python train.py --head_dim=64 --grad_clip=2.0 --warmup_steps=200 --decay_fraction=0.716 --final_lr_fraction=0.0 --steps=3518
MLP neurons of a small language model. Each row is named by its layer, matrix (down: output weights) and neuron, and shows model dimensions 128-255. Each number is 128 + 32 x the weight over its row's rms, rounded and kept within 0 to 255. Numbers have three digits each. A neuron's up and down rows have the sign that makes its largest values positive.
A block is one neuron, or neurons of one layer that tend to fire together. Before each block is what it responds to, as a language model described it from the Wikipedia text at the highest values.

Description: The digit right after a decimal point in table statistics such as temperatures, percentages and race times, e.g. 11.7, 16.8, 0.7%; weaker on mid-word fragments and hyphens.
L8.down65:158131116145135124136148134176094119124152142106139137117110151137145087145054092130137121160134113118176146131122122133103078092072139104130149111113107145157147096185146097155133104191085095112104187108078126139127089101113102166131105144144134147144102124037110129121144146102132140156105178155098153098074132150172133135171157149139123128126115121112110138128108159126000113106107
L8.down231:131142098153128162222145094140144157121136189102136138081130163127122171082127087150087107111130116144129119106127102072068125107118113160130153162170164145173136074097124115179172067133108110150147160112076124119095143136166133117116151156120155092190174116142116115139245121168177158151153200142164106130073155073102163129152165099146089156164167117109139109165122140168177164190150
L8.down275:134108211059116160137154136103092088133095158183108128088126099102087149080165131108098050153056137144099168144103136119222083115143059126114129139117120140148171130114099070196148131139090131190091116160154146124104173136158094072141145129129114176111119176147136104174110161132110122132130113110099154100134086081119124161105151179124088135112163194175160101160141120192104170170175
L8.down293:119083189126129111155137181146115126112096080114196146143155145178141110096104162131120143115063154142152114154160138117068142093151204092159068093106101138157125131076159174110156111178140105101106110141099127157101108099118160174109125105116110109097137150111132118111075142081084154165155160140140088112101146132149123168102077133127139172109161170166164171163162106154000123171124
L8.down332:072111086138116172088121141133150143108096159139086111124181101156085153170109154092126161143141124125134136146086089141122107093107159137095142078194124169084154190144091124129108146166133127154131137066091167138070078183114110161122161145097095106149125100115085127166187176072069097107124143124129138075135086130179140172100131080089131181163106130086092090131063098125191142121105
L8.down475:105067051140089115200103119149170134130124118138093131146096160099165096171117161167107093114139171100174152132146143115162126146075115149151137136123086106125140052133108104166114072124093115142181096126126102121118141122148133098127118122159118090124225090156150108115158142080171088164116143090099142091144114151144152114170096164149112115156119191117125145158132145088171083074117
L8.down623:140101111102179142110125162139091118165148136184169176155126156143123069119132096123145120134126127104165145056098162106130129121126132139037074104116125132109106151130164119119139084139159099085119181161146122159127094138124088146104142143148106093158150122163128141072180142134146153125146101105138076141135100179140060076162177152138110164092141133058040154108123149108172137142120
L8.down664:091099102113113109172089122138110107074089081097089087143152054118170134123129120056132148124160126111122135073116094112089182132151219109117133135140150072176107127156070137100093118122152181082128137135151107115127124143108114136090142127139135120118098145130125151117074125148074096149138196118084139137092128139128140135149115124167139137141081081167138097123137131058163116096113

Description: Subordinating conjunctions and connectives that start a clause, often sentence-initial, such as where, when, since, after, as, until, therefore, here; also weakly fires on name pieces like Letterman and Byrne.
L2.down343:175117086122081128117141110147139151148107088102104099099161122173173099158082105147170079116146189164139162100146100188108130084180150133120096186118096083054149177121106089146122062122099141117137146124133141096114194130120163112125138084105151138109117132200107131141074086124111134143108136140071126146089134144120218138099139094155112107116166164108151172160114086110170120172109

Description: Words that place an event in time relative to another, such as since after has/have, After or During opening a sentence, and perfect auxiliaries like has been or had.
L6.down40:143142152154101174138138153104091149131065090131185102105173184106096116159145157141084054108158154178139085129160125150093130182110126135126193133122110132118181085118082103143068112127164105101121147134153141148160174069127122166144138142133081125141159151112079110145137089044147137160095154124115134142184110110138112115138104089091088125115125110136144109128103072099105043126114
L6.down170:092182093088135132175062156061139146121063137121105124142148160108146135130143114126149190158185115130097089133163104094108136135103118092097152068079135153134123073122160096148100104078131148108166190209180163111120086099149111141120125158126161120044097168128178087122073197153130148112120130089170186115117173154136091149093144110177131100130128122186151116140108124197137109096149
L6.down318:162112112156173105087078083151139088123088109141151098108089066109147111121099144096161059146174126140109176147067053144117108225152113153123182174127133090148049121116106126139133114136167161142093136133107057058115154163148128115113183121153204118150085103090119123105154132165143111085143153128091135125071138152101116157135128075091130079085128136135144173158087078118187115202148
L6.down339:081141068090114110158180169121137176130155108096070150146185109125124125127130134093127135086143123159124202154079104082127174092115149067140158078137144142136109138081097177124113179106128096125119119142179106122113189138119101104142108129059079114126179162114126117102157176103184146106187134085125075082116165134104144128111171167095148187151157142125207182166140133124182148159095
L6.down347:160110115157094102145152064138092135149189060117140089120059157176159108091101161130160150121131134202173166184147185071093151170099128115100125108160112100176097107062059164102130154138121165138158114163119140133098089133165103170141124113159135127133155142112134119042112152126147106170124202117128105104096138099041095095134145129139080107152119097146112119098109133163137122137143
L6.down401:148146137143119137184113115116120112124180136085143097075096130147102152168099146180143099127109177134106081164196148072104129137152076103119163090112145132104114130154116114146131046130135105148142151101171101089082156119171125133104133111164098092158069135132103152120168103160122119156097084103134179092139146094093143139164092132122134179090152149134085162130113200152116130125097
L6.down435:157140089121090131139103101077211130187184128217127118136141104045067099083142167164078132129149096156137143111132130121170131122128113126132079046196123131101170131134149123148146097173111111104131113152174133131108104113114137156120104138169103176122114106100152115090114089153142119089130165065142105124132149123115123143136169110125189111134148163141108143113119164163180085119063
L6.down538:175166150111082110118116085194093122155083147176160152116150085139120076195126107113149108072125186189128111176151107100120161162138107158178117152119135134111115116103104125164142162154123148121085131069164133171131163142079068163096142114132185151097142139127140120191135075163126186117149130145142164149084126095155206151122115167142165103142046142159099149140112090135179142087132

Description: Mostly the pipe after a row's first cell (a number, date or year) in Wikipedia tables, such as 28 |, September 25 |, 2021 |; also from/at before university names.
L6.down70:181129125120192082113127107114122123129107173178150121111148123135112130144200134183177111181079091204075119108095170066050106105199112116132182146045122147119132136146107113200078168148102095137190171095141142098157105127133137123173142117160088154104131134129133154138101110194125174106152173162106131130131141124149160094107141157153136133074135109165195145166062137108184139112149
L6.down83:104113160114170149057176163104148181111167079147118144138098138137124109079160144081112127149187116102176095140112132160087116122132130107139148110119083168147111120095117140142134158160121155129164097132094115175129133060128119096126077169098124061122106109140088087111128117152144098136183141117132090088097133155069117150120112116141120121065079150168111093102093112197176174106129
L6.down439:185104139123132133135143138178116127084136204104148155110104090171088125102172073133103145131140132170125121132139153123175123174136156130127075120130067096126100109157131141149103126129121128131079146213120100130083103136186107159139163140154127114058137100115107141138114075151142158101161128081108133154117169049166131138204134111114155176084121155105153222166102112148081197151166
L6.down459:078098158143150118139156111122135126159217080130161113161141162128054152164097157116203170135117114143150116154123090152201108191157108121096107175179183101155127154117158207146124133125102142130105152092116213098116145158163122127159131098130131099129142110108108146070120104127154156105111114079092117125091198178122118154135108101095058120110122144104176150114097114150087072170150
L6.down498:113129191080150118149172172137074147099170090128122141129089143119074139136104178105127068149110166133145150175124137146164157098116144158204122132177162118087120168125128133152141117159161121128146178139137090111148088136079132155184036112099113133135169088138101116133083209112133112087104175094155159135129102100163130145110151130157138083105110189143089145180198103145070112133126
L6.down553:135104124089098123141134159128195162154146140079162138149148184081073131121137152125136053117092133119156113137141106122111086090163101179123139098117122139133114094081110066160146128142097156152121130111120083163164131157121103149064114148090103244126153158121164151146126161144134126130169142092119101118081116095138149124100164119157154088114148124143104119107127104153148135143161
L6.down570:168133164113160071125177107130131150081191092146169146204147126110138130143106124144149127162172141100092133140076114128121152176151079086155176116129174106094112115117067152128170103107131121150122154150110147070126198112125131120123099114108112114141089058183142103119124110155204147067175172099121136101079176184155189122119121129169175181080136114092076101184146068112074137140142
L6.down607:141108130100084099077183161106081204141130139134157162142146148158150093127177079107116114083075107125131130161136126130130149137161129122087112095188147115177133123096106137155092164104157106183104166165129150156148188153093129159136138105135079148138148139131101102071118154172101089155152216121130076092146161101132083035103145155109122120179114149148153101169134114160105110133120

Description: Closing quotation marks right after a sentence-final period ending a quoted passage, plus digits after a decimal point (1.5, 34.3), and occasional adverbs (later, often).
L6.down16:114105196145059142126187183163080075134164167080111132103063142105140126106134141113145159139112182052109117124116102083146128084113122113144131068157149124124125089147197130065113091098143080151138155131125160110170089146109090102120149136109174141191152159156133116148161147115155124148166125065144124090093165116129074107085146156130089158161165082175153149084119146154174145114163
L6.down48:112086113142125081164088146115196131154101180084139103122177134127206103131073140070108143129153165159162158183091114150087171148139112094127145162118064163111113120102148100134113138167156109161139220085100143130140122155113139112142158109138110141153092136132169137107102207161131112121098173140116156102116123141119061066114117116152167103129114189144142092125110110138196164140178
L6.down90:171142066165118074176195134061141149125212102124181166167152138144139143125135116178103092169127159178180099135164108132108103101115139109130157124099100113139110155063131147153089158128006127131062164130096122102131071156096124124107165181143087124142163090068058107162144095145113156101141090124125185129134158096175160120125091105126143103116114191127118200143095093194159137120128
L6.down121:090102136146069156151122179081182180153201142122117116089138133133162096154126082078119079133148118093098115137071189133148157156138137137084086177194154089134142169082126095098153131152121119157165115143157062170075096101133142064110133128163170120149060053135125175168159079141097123115112133041099102156127119099149207138170075122166185095110143121074106056124094183112107114177151
L6.down143:071099084124151114153180102145092178173120119105186079161076118127155094090159112108125125155134104151100109129159108095060138200131141096143161139126065140073134148131150094110124077104086138072102137105109129112151128138104119096091126132156138160138081094121179145099072080143155174102108115172152191123179114170131158092138088102141136146105178183104138135105171079164156100098119
L6.down205:179156124129081112180090097124096110132107143047121119088095110100152135150122141128104056182117152132093048125119105183116148050122112137128104120141089145080122115119185101109203100172146121163122159180103115080066150099153134098149160128146172211126099083130180129166145093116079111106127153152079116088108115146204145148152105118163108099143046181095111101115160142129039157100143
L6.down474:165114071141149130110129132181091084125106131140135156125120080155103148139126140118122095172098164109085057052124147130186116086155179148167124102130068121108107130107050099043131078125154150127119140130152149123115103114074152132120089168085170124098055126140133146098089176143122092130028064106142116148128148161143099104128174101122112102134122085090133115070179180113175134166150
L6.down688:104159116142052146130132065114181105158098122075125117171162128132122164080094157112083194153199086124129120100153187161077084140176079120142122100092151093146159110118053101116121075094182088139114130101191143160137101094165088139151165109127089136125110083122093137136076164138107134114059108085127164151055109113191135155065124083144109131070150138094134092158090049167112088036125

Description: Words that open a time-sequence phrase, mostly sentence-initial in biographies and histories: After, before, when, while, "end of", "prior to".
L8.down90:179079119120145066118106121128229144164161149155054125131136131136163109122133128076136123114134083166122102053180134118133120128102082110127178147141099153129164136141133124127151110155145159124102098130162114107092092129076137116148088133082146153135024161116108116156175139121149131142116099122142109148100107139087171127157180130159127071094147058148115130153100130126241112118144
L8.down203:122116067181130088134109175121077161103118085117150115084167142105161216125198096154128090175133123134137116102129146154161143171141106071167108185148123134166141120151142113093146085097174103076098095152138128112201106074081125140132113132109139088096107103066116117115138127114122089127142124117108140105176119165169183101078116155090130125127127168173142117144146127135139112115137
L8.down240:086146094168121133098134154109151245192112121118176078108126135192142144072151150080161156015139125086037101076159136092130175132146142159176113085128149180113160185109141136144145106101130110143165113129167097104170152099137175125088107126136129153110126143133144184106150170134108068155148153139161168143108099134155099120144146176095170171105081124141125118030138133164142155145128
L8.down268:153103117063134080153139143132102196095123152140150177139140109103095135096186138103120110107100155138129121141168092112116106080128100195134114162086099123043155112161084134124123122170145133122164127176158133155129150110144136139147158138085136082110200141065112107046109171142131068099143117164075169108092164122123121073134082116099159097070139135105126156043118142113221113081095
L8.down356:159124114160200134083125143087147150118108109106111131142161135116130077068115110168119124133211147105170146171129104102154161160112085152112191127067060194137107137149119111097149151080123136111144155140115143090063093107158134101120133141124114139137177144169122159136102139111095122143019123117094156129186122129142089109133120130106175102115159138124086112139113117174238128143139
L8.down513:181107159137132172129112103114104100125135139152154208134088149202086124153105124109119180174140141073133085113100159153208084083117081090132154047173142130135133135048119134138136170115134137097132174114067149102094131126118100131134095131105126170079071105164182131169114103160167126154162166100150187197136146124138128129116119105092153097115151108056110130152110136143048095098100
L8.down632:130115157156150157121132113176114134082159068098116103066120125181123129134158097118083153078129131056120136151114121106087127115072112118145097132181118115117100159082072127198170186132135146052151109131153134154102065123161155078113158172092152143177096151172070111100143130141168159134124118068111135103143179172119169137135121094072168137178128163118103180125133103112135129140139
L8.down677:089105115161116080132115121105137211142136200169153093069146161100146071098140126121109111074158138134100173102157036118087133133166147103149104107094167108125116086141124120101133182151118137143144126177156128135159164123166124169129090116135102138138120169086144109158090127157092122111127151116128109135147138125120167123160171039102122140136111151172115084122138159069212098124150

Description: Short digit or capital-letter pieces right after a hyphen, parenthesis, dot or colon inside codes, numbers and tables, such as MA-2, 2D, F.2d.
L2.down521:136158153126138187122116117084116113162130129174082159145202071096087129135082108131141159163148164065130095089107111163166147203141095111099117166137131126107123122108100167169134110134144136138084072082086150155166157061117172085148066111113106087195115103112120144012115122098132074166104127167118140148215125120097090139124143071133143163122089182090131131141094095099145151115145

Description: Mostly closing quotation marks ending a quoted title, name or phrase, such as "Child's Play" or "slow cinema", plus some opening quotes after "(" and closing "=" of heading lines.
L2.down54:125138106108132113112143122081107141141061158117148091166108067074091113141094116077086108121205089127108137116138166119094182137159137084115132110064187126174101180115158138098051184097120133144087101159162132179112076034113114168197078098175145164119108127115070125100107105154082125151095146130178183135141092128123108162087092118127142170108066177056160167120124149143049124159165

Description: Subject pronouns starting a new clause after a comma, period, that or where, such as he, she, they, we, I; also matching word pieces (we in Weekly, she in sheets).
L2.down138:154143089145082158074096162118135113106113135161136226143144082151118155106152097126138146068133130166189143160123141122141161158183111137171128173143141148152082226139104124109151146135162209138107100138108076096155208091156114118094102160056110138112148160113059106133152102169138124109100086108117149123132098148122163088157108154175211136124103140134167124093126148121109167150167

Description: Tokens that end a clause's subject right before its verb: relative that/who/which, pronoun they, plural -s, and joining two subjects.
L6.down10:146122116162149137149074080079139154092159108142124159111109081133109139066149106104125083073159112153120131127116122157084078157077073135160105119108144160147079179122131114157103071127113127075129084162100086134126064129153162160169177067099060162146140118128086099111184080171112087129140087173169135149103139118189129089098137113113108142190128140110117144126137146128098167107118
L6.down95:144136090150100126171165134114169109136149139142156156120116101081131157120148148132119106107143107095151151077138148087158095143102137133139158084155170122126064159072171137145041150124104145099148145120166119124143108122119145143123159116151193159069142146129138124070138112123222138139117164090135065088136145125153159060120046098129191123094120158092144159085150142148255206152135
L6.down247:197050159121176164114182084134146088166208118149159152161087096116144148113031132107087115098128107075147105123183128110113125096186102117182180152154162139161087164193121128152145139111102141150162111193151172092152065161119077124113103140115152058160085140172151153195090101143134140164101105137107145069112152195137110158099141170136091141119073143084125139159117094137145128121102
L6.down261:102128103122140125207118172160178082112164114157166157142124092156112129127090120138127069129174109122150050117139090073089122140143186125122098165163094141142110097129114109133100135194166142125104123140100142065113149150109125134129128142132125150092051117152152137149139136153093166139120140137209149148089135138119094167081190104106102111106128129147097106153176073140145100165093
L6.down292:168075123137107179097157157132165088128070132126102131126142108108138106117139123139089097116121118072133111079154156150124133144135117148158114095137065151100135129184107089095071075125099129106139110149081099127097113099104157131148133188139149178096118141166185132161111102165156131138095112109182146146096121086114111110147160062202183141090100144068126141153126156119197211108157
L6.down409:114121112115144135178152074142207074093096177089068137126138185138115133090156117100159117108134206132157126123184094183099120106128150075172126129142122101147134142139162109101203140121167108142172099097145162136124148138106135152117173128189134091136131146139165145093158148162187101094132117152113046115117105128118137129136145125141156131168157145142121169141147160124124144118095
L6.down535:137126106189116102119144087134197097118173180126158113127161133132110156130003118115196184177159136165104080057193179111125140126131092065153104151113148109126133184101141103129134091123174089122136158135125112178113128182087110113157156116140112093167133102120096153194125120089153085120177114132151154149074099083120149094085178142146114135175122091165163143116131137173113128101076
L6.down645:127059112134104172075160146123128156121166128101097157120228174130120139164082127108146124139125135105150128151123141063139117192112110138109139175124159115156164167061105104070142195113161128133138087124157138124118123088104117068081113129138231116169062172139159146148149126139153108105157129097107095124103092142148139182124129132028160147111140133074162154099067157122118085101192